Weights of a small transformer language model: tied embeddings.
MLP neurons of a small language model. Each row is named by its layer, matrix (gate and up: input weights) and neuron, and shows model dimensions 160-287. Each number is 128 + 32 x the weight over its row's rms, rounded and kept within 0 to 255. A neuron's up and down rows have the sign that makes its largest values positive.
After each neuron's rows, "fires on" lists the tokens most often at its 100 highest values on Wikipedia text that the model never trained on.

L12.gate470 [137  75 100 121 141 117 160 120 165 126 130  82 172 156 127 112 211 154 142 109 149 140  86 138 145 144 144 132  66 147  74 122 145  89 120 111 103  79 168 152 139 111 172 133 160  80 126 185 102  74 170 126 180 113 140 144 133 148 172 133 112 136 129 140 102 160 189 160  84  72 100 125 135  90  88  65 162 121 117 108 138 126  93  76  92 174 127 114 155 156 142 114 152 152  86 120 109 103 122 148 143  84 156  93 125 106 170 186 146 119  73 103 127 153 148 146 143 138 193 165 165 174 105  93 125 144 178 124]
L12.up470 [186 139 115 145 133 141 103  60 130 153 130 140 154 146 105 122  89 146 168 142 166  98 116 112 102  75 137 159 114 126  75 117 127  81 150 166 161  65 124 142 136  48  52 146 158  98 160 207 109 126 136 158 134 136 130 114 172 187 127 145 137  76 155 195  80  87 131 222 108  52 113 155 149 156 109  83 143 163 151 161 163 113 128  99 116 114 170 159 137 106  65 147  84 136 159 124  99 121 107  99 122 122 153  93  69 127 156  85 106 103 121 113 125  80 144 122 151 113 123 163 122 126 181 147  62 158 155  66]
fires on: ",", " to", " of", "000", " for", " where"

L8.gate232 [152 135 123  90 147 122 150  97 177 171 136 147 148 104 126  57 180 117 190 112 154 149 101 169 149 156  93 154 101 153 172 103  81  94 112 174  83 114 126  85 133  99 121 158 100 154  74 141 163 151 183 137  87  69  67 129 127 134 151 124 177 107 143 142  92 178 171 169 131  32  79  82 149 130  60 139 136 168 135  99 123 117 106 126 120  75 158 173 141 173 101 137 147  67 130  93 146  87 161 163 107 123 104 123 132 161 157 199 129 130 156 180  82 143 132 115 106 119 153 128  51 197 123 100 126  79 171 166]
L8.up232 [137 134 117 108 162 175  80  30 119  97 141  90 107 141  69  97 111  72  86 150 101 116  81 119 170 143 146 117 124 191 108 174  99 122 147 171 180 116  94 141  91 102 147 164 143 105 207 112 128 107 130 130 142 145 117 115 142  85 140 114 113 151 159 123 102 129 135 110 128 120  92 138 138 102 118 122 124 159  87 192 156 160 104 155 109  92 200 242 119  82 116 163 163 149  64 125  95 135 154 119 117 166 168 148 115 146 158  95 131  79  98 105 165 127  70  93 165 180 152 139  52  89 126 142 112 160 127  23]
fires on: ")", ",", " –", " -", " of"

L12.gate169 [109 123 142 127 190 152 117  98 160  96 112 155 206 139 138 150  83 141 205 141 122 106 176 136  92 131 189  85 107 105  85  79 113 114 142 137 148  78 141 143 146 161 114  98 100 172  96  86 184 141 144 165  74 171 175 172 126 146 121 150  88 154 113 114  79 114 168 145 163 135 108 125  61 181 160 127 170  77  64 127 103 116 140  56 114 105 150 113 156 125 125 106 172  89 101 120 113 182 153 139 149  76 110 113 171 134 125  92 134 221 123 144 136 145 173 134 146 152 163 141 107 139 149 160 146  95 151 135]
L12.up169 [120 109  97 172 118 169  93 110 123 160 150 143 117 116 112 147 137 164  62 115 134 148 133 130 115 147 159 106 132  99 154 113 123 109 134 110 159  69 140 123 128 104 100 162 104 106 189 122 167 142  68 164 127  99  86 133 127 173  81 116 181 175 122  92 117 183 124 118 115 176 162 155  78 123 141  85 197 131 116 140  65  91 155  74 148 160  98  83 177 125 142  98 171 200 134 159 111  96 138 134 144 134 125 153 109 111 166 140 128 185 171  92  75 135 106 147  97 116 193 117  86 121 116  92  97 142 195  87]
fires on: " by", " to", " from", " Mal"

L18.gate142 [122 177 138 132 150 186 126 141 172 142 173 163  74 137 118  92 107  86 162 141 146 155 124 130 128  98 115  89 113 151 127 132 139 128 133 192  80 138 125 144 154 129 102 169  99 139  88 131 135 188 109 199 114 102  84 109 109 141 156 104 148 172 147 159 164 118  64 106 104 175 125 103 168 160  72  97 140 151 189 125 142 129 137  95 191 132 125  79 116 142 132 135 164 109 115 160 113 120 145 137 171 123 116 109 142 137 119 125 153 107  57 171 139 175 121 153 132 134 157  71  66 186  97 142  60  56  85 115]
L18.up142 [ 96 109 151 121 126 172  60  78 143 128 113  79 108 161 136 179 156  80 119  86 154 149 155 168 132 121 131 130 140 105 144  59 109 108  60 109 101  79 140 138 115 164 178  73 154  81 167 142  51  84 186 155 117 179 147 126 127  86 105  97 162 180  96 125 145 119 183  94 106 167 131 117 157 145 147 116 154 102 133 139 128 127 168 116 103 195 143 178 122 149 120 111 131 114  78  86 130 142  97 130  85 113  93 102 147 168 121 120 100 108  82 166 122 142 127 132 149 154 101 136 143 123 145  67 150 128 141 153]
fires on: ",", ":", " |", " –", ";", " -"

L18.gate371 [111 142 160 131  65 103 140 125 130 150 114 107 150 106 114 124 139 129 107 129 107 146 107 172 205 138 141 193 131 118 107  85 105  98  96 120 119 104 114 144 130 121  60 170 150 129  70 161 108 138 145 126  93 141 127 215 104 237 103 114 115 151 111 113 140 139 160 156 147 128  89 169 138 123  99 125 181 104 153 181 174  82 104  42 106  85 124 147 109 197 154 148  83 161  80 167 132  83 128 138 126 120 123 182 169 116 142 118 124 131 143 104 158 110 108 126 120 139 136 152 105 178 112  89 149 135  89 130]
L18.up371 [ 65 155  90 115 108  69 158 167  73  84 140 125 150 156 110 156 140 101 152 123 102 146 181 181 167 153 160 135  98 112 158 165 113  83 129 138 190 103 128 103 154 185 139 212 152 157 183 119 139 166 155 179 118 111 107  98 121 161 153 163 111 124 101 127 135 156 136 117  82 136 122  56 117 123 115 129 125 126 143  86 130  83 169 160 134 129 126 120 125 169 188 152 144  85 126 123 120 149 161  91 148 169 129 149 122 141 127  97  69 138 141 109 130  84 127 142  66 132 161 130 110  84 125 130 140 152 199 163]
fires on: ",", " and", " with", " the", " The"

L9.gate726 [ 33 157  89 147 100 101 157 108  45 119 113 112  84 104 197  52 151  79 103  88 134 100 192 140 162 126 109 126 129 159 110 105 117 246 126 108 119  87 101  77  80 155 136 143 130 104  71 133 106  99 108  93 148  73 167 114  75 104 171 163 108  74 105 117 123 159 118 102 113 143 164 154 152 145  84 100 158  83 111 138 149 113 111  87 105 148 111  76  61 128 169 151 108 110 120 119 156 147 132  83 195 155 105 117 157 111 166  97 131 119 171 105 124 161 138 110 121 123 148 143 120 161 122  79 132 141 132 106]
L9.up726 [111 116 117 117 154  64  96 136  79  90 140 118 122 174 132 106  56 103 127 156 191 115 193 174 113  84 168 117 153  86 127 105 103 151 151 110 135 133 120  82  99 108 121 109  94 136 166 132 146 137 128 120 124 103 102 158 118 127 120  40 187 164 114 113 110 103 150  74 137 156 122 104 137 173 129 114 121 141 106 105 117 138 149 149 150 134 135 126  80  77 132 119  84  97 188 110 176 167 104 217 137 129 176  54 204 137 134 132  81  93 148  92 115 105  46 126 112 112 192 160  94 152 132 136  80  87 149 100]
fires on: " Mar", " Camp", "Mar", " September", " Rio", "Ju"

L11.gate738 [105 141 110 123 139 151 203  79 143 124 179  83 177 146 139 115 116 163  98  84 156 148  63 143 123 165 164  96 126  93 123 123 203  53  97 113 129 124 155 154 124  95 105  84 137 135 136 156 116 108 112 119 114 148 122 105  80  94 135 154 117  90 135 137 136 131 149 126 122 181 104 150 141  71 137  93 169 169 107 124 117 110 113 140  93 131 101 108 125  88 117 132 128 105 141 115 127  90 103 143 102 102 156 122 187 140 122 184 114 194 139 134 150 123 143 152 199 124 121  68 116 167 105  68 120 136 162 104]
L11.up738 [181 115 110 133  69 156 172  43 129 173 154 152 153 139 136 128 163 136  79 126 141 121 121 161 109 176  86 166 142  74 132 132 113  97  80 127  99 112 125 154 112  91 116 162 157 150  97  72 157 127 108 141 181 139 167 133 138 123 144 121 146 137 149 103 193 129 101 176 137 148 129 121  95 151 105 119 167 105 131 150 112 143 154 158 141 121 113 109 134 107  99 170 155 102 185 188 162 138 113  68 121 114 133 159 196 135 132 183  62 156 127 128 158 128  95 122  84 133 133  96  90 179 149  74 116 141 118 102]
fires on: "=", " \"", "\n\n"

L16.gate523 [104 153 109 129  96 196 115  65 174 121 167  82 167 143 145 104 109 123 165 153 126 132  91 162 139  94  69 133  99 143 110 102 179  73 126 150 102 147 104 194  97 155 140 166 113 179 164 142 127 131  88 114  81 104 138 127 123 116 142 161 130  77 183 133 139 207  97 152 135 151 172  85  78  71 120 137 112 156 181 148 172 142  89 100 175 145 151 125  61 114 158 145 150 103 125 121  97 218 136 112  99 171 110  60 103 120 113 136 162 117  95 107  18 164 161 134 139 171  94 121 130 130 102 125  74 137 167 147]
L16.up523 [118 105 139 123 101 132 106 154 141 105 102 143 144 135 109 128  99  84 146  84 188  87 143 174 109 154 163 137 132 114 102  55  73 180 144 132 121 113 144  76 146 183 162 115 136 100 165 160 118 125 189 157  90 102 103 121 152 112 115 134 140  95 109 122 204 115  83 103  93 118  62 175 183 134  92  88 168 151 125 177 129 142 128  52 182 123 126 113 117 128 144 194 155 139 114 107 123 141 144 107 161 136 151 153 113 103 144 141 110 148 124 140  81  83 157 160 137 156 118  81 193 132 111 128 113 160 117 127]
fires on: ":"

L16.gate682 [135 127 175  97  88 154 137  96 160 125 105 155 140 104 187 146 101 108 162 180 130 113 164 144  80 123 111  79  97 109 130 100 141  98 135  85 122 180  78  94 118 134 169 110  53 123 171 146 101 130 108  90 116 124 153 122  51 138 112 150 124 216 148 192 124 131 161 126 175 171 161 172 144 105 113 168 150 156 101  73 128 168  61 155 108  95  99 115  88 124  76 140 116 118 128 149  96 111 155 154 102 137 162 121 107 134 141 138 162 117  85 129  95 152 105 152 117  95 119 109 112 134 110 105 128 129  59 128]
L16.up682 [203  61 137  98  94 148 135  89  96 127 116 134 155 104 218 138 159 169 181  98 106 140 146 124 126 153 114 134 150 130 133 115 192 174 110 164 153 107 181 139  92 136 117 133 128  88 161  96 206 154 119 167 141 105  73 162  82 166 171 147 195 195  80 123  92 127  67  56 171 110 105 102 103 101 122 141 179 171  91 119 130 138 103 150  69 108 159 172 112 177 104 147  97 159 146 104 139 119 143 161 119 145 150 129 138  77 143 145 167 168 131 114 121  64 152 132 118 157 166 152 112 137  65 146  99 156 190 141]
fires on: " the", " |", ",", " The", ";"

L12.gate623 [180  88 182 111 177 140 163  92 111 126  69  73 131 120 104  92 108 143 120 112 151 100 140 159 119 156 126 136 136 150 105 186 121 115  87  88 167  46 117  99 176 147 132 142 128 130 113 128 174 156 119 153 160 119 112  88 133 137 138 127  40 157 112 161 140 131 136 148 186 119 125 108 143 158 161 138 132 121  86  69 133 130  78 134  90 107 167 177 140 153 143  79  55 162 106 159 106 133 149 128 132 102 143  95 139 137 136 123 130 182  48 135 113 100 171 133 144 108 197 120 128 165 125 142 146  85 143 104]
L12.up623 [159 139 114  98 126 173 159  63 159 141  66  66 146  71 145  82 135 189 156  92 131 143 202 106  80  85 141 151 116 134 135 130 133 114 100 152 111 108 129 135 126 117 148 124 128 144 127 140 145 106 143 158 139 131  67  95 167 164 156 166 135 110 192 139 108  72  80 133 117  98 111 192 142 155 119  70 162 144 100 138 164  97 122 156  71 173 188 129 128  81  85 129  89 105 135  97 108  79 123  88  88  94 179 212 137  80 145 156 164 144  96 160 107 115 119 141 145 129 125 145 117 150 133 138  63 153 156 152]
fires on: " that", " because", " when", " where", ","

L17.gate299 [ 93 113 117 128 122 115 148  99 138 140 134 104 141 127 159  88 141 123 149  90 187 154 130 130  97  89 156 101  87  68 142 128 131 148  97 115 119 141  70  95 165 155  51 145 127 132 171 168 117 108 120 121  45 114 109 107  45  79 132 101 129 124 158 115 148 180 113 101 105  84 129  41 114 102 155 159  95 139 147 160 154 147  99 112 117 163 135 131 123 118 114 173 142 131 149 102 136 149 112 148 118 175 121 141 147 184 170 111 135  82 138 143 104 136 150 110 140  96 125 153  84 104 128  84 184 131 128 153]
L17.up299 [158 172 103  72  93 167 124 137 130 153 165 164 143 110 172 112 105 169 111  45 165 145 127 114 118 136 149 120  79 141  96 127  52 162 168 199  93 117 117 157 152 182 143 162  74  91 136 161 103 137 175  49 151 177 129 140 130 129 130 170 147 136 114 136  92 105  65 122 173 172 189 117 136  98 114 102 125 119 118 188 139 184 122  77 106 114 106 139 112 135 198 144 161 149 175 108  77  73 122 123 140  86 154 106 116 102 145  92 194 139 141 164 174 146 119  84  98 120 104 123 156 102 184 119 132 136 142 164]
fires on: ".", " |", ":"

L18.gate286 [146 122 139 110 138 164 130 151 135 138 127 154  92 151  95 121 118  96 169 128 117 133  71 119 108 112 113 165 143 118 132 133  94  95 111 126 146  84 139 108 167 132  99  99 141  98 106 112 109 184 169 114 104 145 141 131 192 116  69 116  70 123  92 137 145 126 119  96 109 117 117 118  79  80 173 208  80  83 143 130 116  87 125 134 157  52 162  42 110 139 136 139 110 125  92 136 116  99 121 161 122 138 169 144 207 129 161 128 141 115  88 120 153 138 142 111 183  86 160 107  97 178 149 145 147 148 100 131]
L18.up286 [ 97  97  94  68 129 117 161 101 172 116 111  69 112 158 110 138 112 128  65 147  72  85 122 108 130 158  87 183 125  53 194 133 144 103 121 161 177 161 142 117  92 136 120 113 107  82 124 177  74 206  86 179 121 101 147 158  62 173 148 136 132 174 132 124 102 115 103 105 136 206 131 152 105 132 125 138 146 149 188 141 134  89 143 109 172 113 134  98 100 127 144  96 119  75 111 115 135 104 154 169 111 161  94 140 110 124 157 107 118 117 207 166 179 151 103 151  87  94 137 121  86  95  86 117 128 135 193 181]
fires on: ",", " and", " the", " that", " to", " with"

L17.gate810 [179  69 160 128 150 184  99 105 173 112 110 192 127 115 100 142 131 125 134  97 169  89 124 153  98 175 101 157 168  77 136 135 121  97 180 123 155  87  88 155 125 175 169  80  57 167  95 113 140  83 146 148 119 133 193  98 159 161 129 144 183 121 126 136 178 160 148 128 105 104 164 101  70 105 118 112 134 142 170  89 128 146 146 161 108 110 121 137 128 103  54 158  68 179 143 133 177 169 126  88 126 161 135 141 224  97 191 101 108 179 137 106 158  74 128 148 146 112 152  78 147 124 177 148 126 132 138  70]
L17.up810 [147 128 142  95 175 139 178  93 106 153 182 145 154 111 146 126 127 149 101  77 144 167 137 121 119 109 137  82  95 136 177 159  90 124 148 154 133  77 172 103 167 176 127 117 155 118 104 150  74 164 132 164 108 117 129 152 141 136 113 119 152 167 130  87 141 136 113 113 133 105 156 190 109 147 114 109 159 144 134  97 130 157 108 160 115 135  80 118 121 151 160 112 118 157 147 110 117 119 118 138 156 166 153 207 102 140 170  79  78 129 192 116 154 187 113 179 122 144 167 136  92 131  94 143  98 148 115  81]
fires on: " of", " to", " during", " in", " by", " for"

L12.gate360 [121 133 133 140 151 205 117 123 191 118 131 173 134  96 131 125 151 113 118 116 131 159 123 164  91 123 147 133  88 150 107 159 112 131 182 158 255 109  78 124 117 134 101 212  93 159 154 129 177  96 102 163  92 187 101  78  92  85 170 174 143 122 141 121 147  59 196  85 129 114 107 106 167 154 126 137  69 155 143 100 114 171 133 158 146 137 153 107  69 145 136  95 167 113 129 127 125 127 143 175 201 130  98 115 105 116 140 168 174 169 117 109 176  59 151 155 133  99 158 124  97 102 123 130 129 172 107  49]
L12.up360 [151 103 144 137  75 147  59 140  88 106 147 154 129 102 107 133 149  87 128  63 203  29  99 145  79 205  97 182  86 143 126 127 135 109 109 125 153  79  92  92 158 123 173 131 101  97 152 128 143 112 130 133 142  96  47 106 117 101 151 104 148 137 120 133 181 148 140 122 167 129  93 144  76 131 103 165 153 154 170 103 122 109 165 129 123 211  79 112 120 112 132 139 126 117 120 147  84 115 126 108 134 127 108  70  97  86 108 104 121 133 164 168  86 115  87 180 153 140 181 195 157  62 132 134 147 178 135  81]
fires on: ";", ",", " and", " |", " &", " R"

L11.gate586 [180 137 167 102 101 189 135  99 164 135 120  92 142 124 140 158 147  95 140 109 137 165 157 177 132 201 136  91 163  87 184 218 153 183 117  97 110 107 120  73 127 128 158 137 114 133 151 148 127 158 168 137 141 102 156 140 141 175  87 147 117 205  95 101 133 108 158 117 146 125 148  89  92 119 167 127 115 123 124 111 135 124 117 127  84 122 106  94 105 168 123 148 115 157 116 159 108 142 123 110 120  96  89 149 125 150 153  69 144 159 115 141 182 172 134 124 143 113 134 142 103 119 127 138 115 130 146 136]
L11.up586 [123 124 109 155 149 116 188 134 131 140  79 107 125 146 115 117 113  98  73  32 102  96  42 161 130 131  98 105 129  95 168 138 164 137 158  50  95 119 168 145 107 148 112 118 128 112 128 131 121 100 145 159 130 162 155  95 153 215 121 105  98 192 123 141 143 156 150 140 130 100  76 102 143 106  47 122  95  95  34  96 171 111 171 116 118 115 134  96 127  92 116 144 122  86 131 135 133 103 135 207 197 161  96 105 164 105 110 127 126 109 141 159 171 148  99 175 133 101 147 115 108 106 137 105 128 104 122 150]
fires on: " The", ":", " of", " Los", " ski", " World"

L13.gate309 [ 80 152 103 123 143 152  89 153 146 147 131 108 162 124 168 130  78 155 150  99 127 117 122 214  68  87 174 163 108  69 104 182 136 100 215  34 123 133 115 139 116 177  70 140 139 132 127  52 133 162  96 186 154  57 156  71  86 174 104 116 117 181 132 130 141 159  85 168 129 140 160 181 129  88 165 154 168 101 146 118 143 138 182  75  85 122 101  93 156 127 130 131 188 126 180 180 104 135 197 180 129 102 136 164 130 140 126 106 167 119 180 100 115 146 176 133 130  82 121 126 132  91 141 152 106 157 186 129]
L13.up309 [137  77  58 102 150  81  99 139  85 167  77 132  88 105 135 137 125 201 125  91 139 120 132 124 191 143 127 118 141 132 142 156 151 139 133 170 138 109 129 136 130 100 127 129 111 122 121  94 133 184 104 145 167 151 113 147 148 108 139 125 161 180 108 123 156 171 121  83  97 117 169 157 165  93 133  55 167 129 202  73  89 131 133 147 167 160 116 103  78  94  99  78  85 152 124  77  77 148 119 160 116  92 129 180 101 159 153 139 210 134 127 183 175 100 153 146 135 129 182 117 144 153 150  19 134 104 142  63]
fires on: " to", " with", " between", " from", " against", " both"

L8.gate797 [112 136 103  82 175 120 101 139 113 203 176 126 154 105  86 133 166 139 147 102 131 108 131  83 111 156 193 113 185 203 145 145  96 163 165 107 130  75 110 131 155 160 108 139 129 185  75 122 162  82  66 139 113 124 103 107 151 126 115 155 133 160  65 193 119 139 108 141 113  83 150  82  71 111 122 197 107  84 132 104 109 127 187  56 111 136  87 109  95 157 135 134 144 126 139 167 145 123  57 124 112  90 128  86 152 140 126 171  52  55 184 106 121 143 114 154  87 152 116 129 137 130 141 128 123 146 163 202]
L8.up797 [144 155 169 105 161 121 148 138 145 148 134 111  57 128 116 139 149 122 151 138  91 136 151 154 117 120 103  82 187 113 126 110  76 164 138 154  65 129 154 172 152 137  62 151 135 106 112 160 119 131  71 127 150 151 130 153 151  75 105 138 128 133  81  92 110 161 131 125  58  93 158  63 100 146 124  93  91 135 114 105  97 104 103  94 149 122 155 100 107 184 167 137 220  76 153 111 131 121 175 152 111 123 120 170 110 115 181 114  95 145 162 109 141  90 129 163 158 162 113 154 119  74 144 149 128 111 121 147]
fires on: " of", " Total", " votes", " first"

L16.gate301 [110 123 165 135  64  96  74 108 163  95 150  68 177  97 119 114 121 128 160  92 106 112 112 151 143 141 174 124 143 129 162 151  89 120 168  84 105 166 114 113  68 194 175 140 142 126 153  87  95 137 172 128 119 185 103 101 143  73 103 151  72 100  97 162 112 164 132  94 135 166 144  59 106 106 205 103 115  94 138 168 128 130 105 172  83  96  86  99  91 139  86 165 153 128 178 131 159 204 149 140 158 137  46 144 130  38 162 144 179 131  62 155 125 143 147  82 125 139 191 167  78 163 168 146  95  98 160  95]
L16.up301 [ 84 127 110 137 116 137 153 126 141 180 121 110  66 129 102  95 149 103 143  54 155 196 113 112 137  94  97 153 153  97 118 133 114  71 155  60 101  96 114 168  98 103 144 159 118 158 125 157  89  99 143 174  58 184 172 112 116 148 112 121 137 124 147  96 164 118 152 100 162 128 109 138 113 163 182 110 108 116  62 121 139 125 163 131 138 152 108 137 162  74 139  92 149 123 121 133 119 162 169 150  44 145  77 161  56 181  92  55 157 129  59  85 196  94 154  83 117 167 139 103  59 107 184 127 194 189 142  95]
fires on: ":", " of", "′", "°"

L9.gate186 [147 151 125  81 163 152 175 142  97  69  99 110 153  66 153 143 186 195 116  64 208 102  88 126 180 159 197 114 115 134 114 155 188 109  88 190 131 147 149 131 117  70  67 102  94 118 101  91 117  83 114 135 172 156 141 148  82  95 142 126 174 180 163 127 193 101  96 111 154  66 156  72 122  78 118  77 142  84  54 106 118 114 181 127 151 140 103  80 157 123 152 112 141 121 143 128 122 133  81 129 143  60  72 151 129 123 163 146 130 113 115 154 161 121 163 142 134 147 106 119  94 129  93 115  92 155 136 173]
L9.up186 [117 161 132 105  89 156  50 109 138 144 145 176 141 141 149  97 147 109 130 132 155 136  97 164 138 143 138  85 101 230 133 158 113 127 150  91  88  76  81  96 176  81 113 169  94 131  77 105 170 138 122 171 178  76 157 130  76 151 159 185 122  70 147 157 103 122 128 100 121  75 181 134 109 130 177 103 122 146 170 150 187 118 113 151 132 184 127 132 116  62 133  70 130 123 142 150 102 114 138  77 128 141 116 141 112 110 148 169  65 181 119 131 113  89 193 110 116  64 175 154  95 131 156 140 127 125 140 136]
fires on: " a", " in", " of", " from", " without", " to"

L12.gate238 [168  77 132 153 139 141 114  61  69 104 134 140 171 153 142  87 131 164 129 153 159 136 127 176 156 110 156 146 159 143 114 119 193 108 110 137 122 133 163 120 111 159 119 120 146 123 127 150 110  70 127 101  97 165 103 127 133 169 137 107 138 113 155 165 144 162  99 144 168  56 190 135 134  99 118 145 156 186 118  85 171 124  73 109  79 130 109 139  96 129 161 151  93  50 193 145  73 152 119 114 137 134 122 186 114 149 200 153 148 171 100 191 157 149 123  77 141 112 149  75  90 215 132 118 110 178  97 119]
L12.up238 [126 119  93  78 141 141 146 133 141  98 157 114 182 125 162 173  88 120 147 137 145 126 115 145 141 118 129 120  75 190 150 104 119 149 183 141 153  92 133  90 158 182 126  94  85 147 155 118 184  68 126 131 117 129 177  98 135 127 143 172  98 101 128 173 225 130 126 138 220 192 117 137 109 132 133 146  76 152  99 167 139 122 143 122 151 179 144 149 136 112  80 115 182 146 141 206  75 148 115  75 134 118  89 133 127 126 120 141 110 135 141 155 173 106  96 116  78 184  93 109 149 167 155 113 140  72 140 116]
fires on: "=", " =", " Good"

L18.gate809 [ 94 148 137 136 110 128 122 156 180 126  92 187 152  58  88  90 155  91  94 110 136 124 194 173  96 165 103 132 115 104 144  78 162 116 108 123 102 115 113 143 191 140 162 134 132 101 132 149  78 125 133 150 126 149 144  94  93 115 190  44 159 159 144 107  75  88 199 217 151 136 161 108 160 170 144 145  54 197 137 158 158  99 153 144 126 110 135 144  72 146 138 131 109 143 158 137 114 170 141 106 176  98 152 103 155 158 123 126 134 114  71 137 112 151 108 143 120  81 118 116 109 125 180 153 153 151 134  76]
L18.up809 [166 134 150  75  87 160  45  87 104 143 183 157  64  66 122 135 124 103 126 148 129 145 130 134 102 131 156 115 129 142 190 198 111 155 113 170 120  48 149 136  98 126 140 163 129 136 162 130 128 129  98 159 106 117 114  80  77 109 213 109 184 172 118 180  92 133 147 119 110 125 146 107 112 116 113 116  80 127 155  85 169 121 117 202 132 133 108 149 131 120 131 178  99 142 134 140 116 164 122 126  88 153  56 149 131 116 109 150 163 126  98 169 163 162 116 172 157 138 122 204 168 118 156 137  85 138 186 180]
fires on: " |", " /", ":", ";", "-", "ğ"

L8.gate147 [144 157 139 136  94 232 149 168 131 137 134  90 109 140  82 124 165 150 127 106 124 141 139  87  95 162 175 100 139 171 156  95 110  79 173  64 102 113 153 126  76 162 145 165 116 101  92  92 141 110 148 110 121 104 135 113 123  91  90 165 127 171 114 170 138 132  83  41 147 131 144 154 107 184 191  85 122 106 117 127 102  65  73 120 142  74 130 139 197 183 114 128 138  83 116 166 180 130 104 153 134 142 129 137 100  96 120 123 112 120 136 112  98 114 113 144  93 134  78 140 141 194 164 144 157 157 152 196]
L8.up147 [114 149  80 101  94 171  84 106 137 155 100 149  76 142 141  97 155 127 175 106 195 105 140 144 138 134 174 122  99  96 104 143 115 165  78 109 178 108 100 128 184 127  84 152 132 145 103 122  61  69  57 143 121 126 168 127 134 132  70 126 150 134  85 151 105 143 144 113 148 112 131 151 156 156  74 139 132  69 111  78  19 178  79  69 160 130 126 159 146 143 102  90 151 175 109 117 153  90 174 149 166 185 114 139 133 157 156 112 115  89 155 124 110 153 183  98 142 121  99 119 129  79 116 191 114 101 164 183]
fires on: " of", " those", " These", " first"

L11.gate266 [ 87 150 152  81 100 166 133 124 128 118 185 102 131 122  92 192  94  99 154 189  95 157 181 110  71  81 138 136 138 122 160  88 197 159  95  86 121 100  86 169 123 133 128 123 110 133 149 160 145 143 116 117 175 150  85 119 105  91 104  59 177  79 209 117 121 118 135  50  99 163  98 111  65 175  82  57 156 139  96 166 121 131 127 117 110 162 138 103 149 134 182 157 130 127 109 159  89 131 107 147  80 182  86  79 162 152 132 125  75 134  68 142 196  98 106  61 126 221 168 133 117 160  93 128 123  70  72  78]
L11.up266 [175 169 140  82 137 137 110 175 170 162  92 130 110 181  65 136 136 159  69 138 124 143 182 159  89 109 128 129 107 149 108 117  80 128 152 148  99 135 110 153 120 152 125 161 141 103 119 131 128 157 144 134 134 139  55 161 155  75 130 167  42 191  94 185 140  86  92 110  81 143 171 109 108 149 135 111 131  95 187 114 152 136  96 189 119 101  81  61 113 130 111 139 124 159  96 138 161 108 128  77 127 129 183 119 126 121 150  64  96 115 129 127  98 126  86 156 184 163 108 113 240 138 110 130  91 102  95 153]
fires on: "-", " |", ",", "On", " On"

L4.gate641 [132 192 108 161  52 138 113 113 109 103 104 159 166  98 149  63 166 121 129 104 163 154 131 134  92 106 177 135 139 116  67 159 140 155 115 122 131 146 137 172 155 157 109 117 111 126  84 168 106 128  94  58 126 146 100  93 115  72 106  68 123  70 114 107 133 138  85  68 142 106 124 141 140  98 112 144 110  56 101 141 149 144 102  79 102 103  79 141 121 117 165 106  91 105  94 160 138 101  90  90  86 139 122 123 199 145  81 109 150 192 131 226 140  81  86 120 156 119 139 103 130 130 141  92 111 152 148 169]
L4.up641 [129 156 130  99 186  92 178 143 145 110  78 180 134 138 213 123 146  76 127 100 165 146 149 141 149 181 144 136 171  91 110 136 121 169  95 147 119 146 100 138 118 103  87 161 107 178 137 146 148 147 130 129 124 111 169 102 160 145 106 111  94 171 190 193  87 120 121 145 135 151 118  91 157 129 112 100 140 108 111 142 126  87 175 131 105 122  76 146 141 105 193 118 104  56 115 148 143 103 103 119 121 136 165 153 177 123 104 126 135  84 183  90 122 130 151  60  98 107 123  90 100 101  70 152  87 122 181 153]
fires on: " Bar", " Mar", " Jul", "Mar", " Ab"

L9.gate346 [117  82  95  88 160 146  79 125 174  78  92 143 189 133 143 142  99  84 134  90 133 114 160 123 130 155  85 105  77 100 116 136 146 141 140 144 127 177 129  76 101 128 112 128 146  89 119 187  94  83  76 144 156 123 152 109 112 167 181  95 146 103 105 151 111 130 120 146 116 128 126 196 140 186 125 152  71  74 127 129 165 100 145 150 108 127  89 112  93  78 160 141 140 135 141 128 126 109 110 139 145 110 125 114 147  84 136 163  99 172 141 146 128 185 167  98 131 135 170 219 100 117 156 173 200 167 136 125]
L9.up346 [ 95  82 118  76 160 121  58 122 122 143 120  65 141 114 116 126 148  52 118  64 123 113 153 130 119 116  60  67 120 111 129 154  98 146 115 134 127 147  95 138  65 115 116 118 138 128 123 132 166 108 132 172 182 138 153 110  52 125 180  86 202 139 122 145 149 108 133 149 146 127 146 109 200  88 133 173  99  89 110 113 176  87 179  95 127 103 148 119 105 119 152 174 122 150 113 145 182  73 151 155  94 118  81 113 142  29 136 117  72 147 152  47 181 152  95 127 115 163 192 147 102  57 157 153 155 130  99 109]
fires on: "-", "a", ":", "e", "\"", " Adam"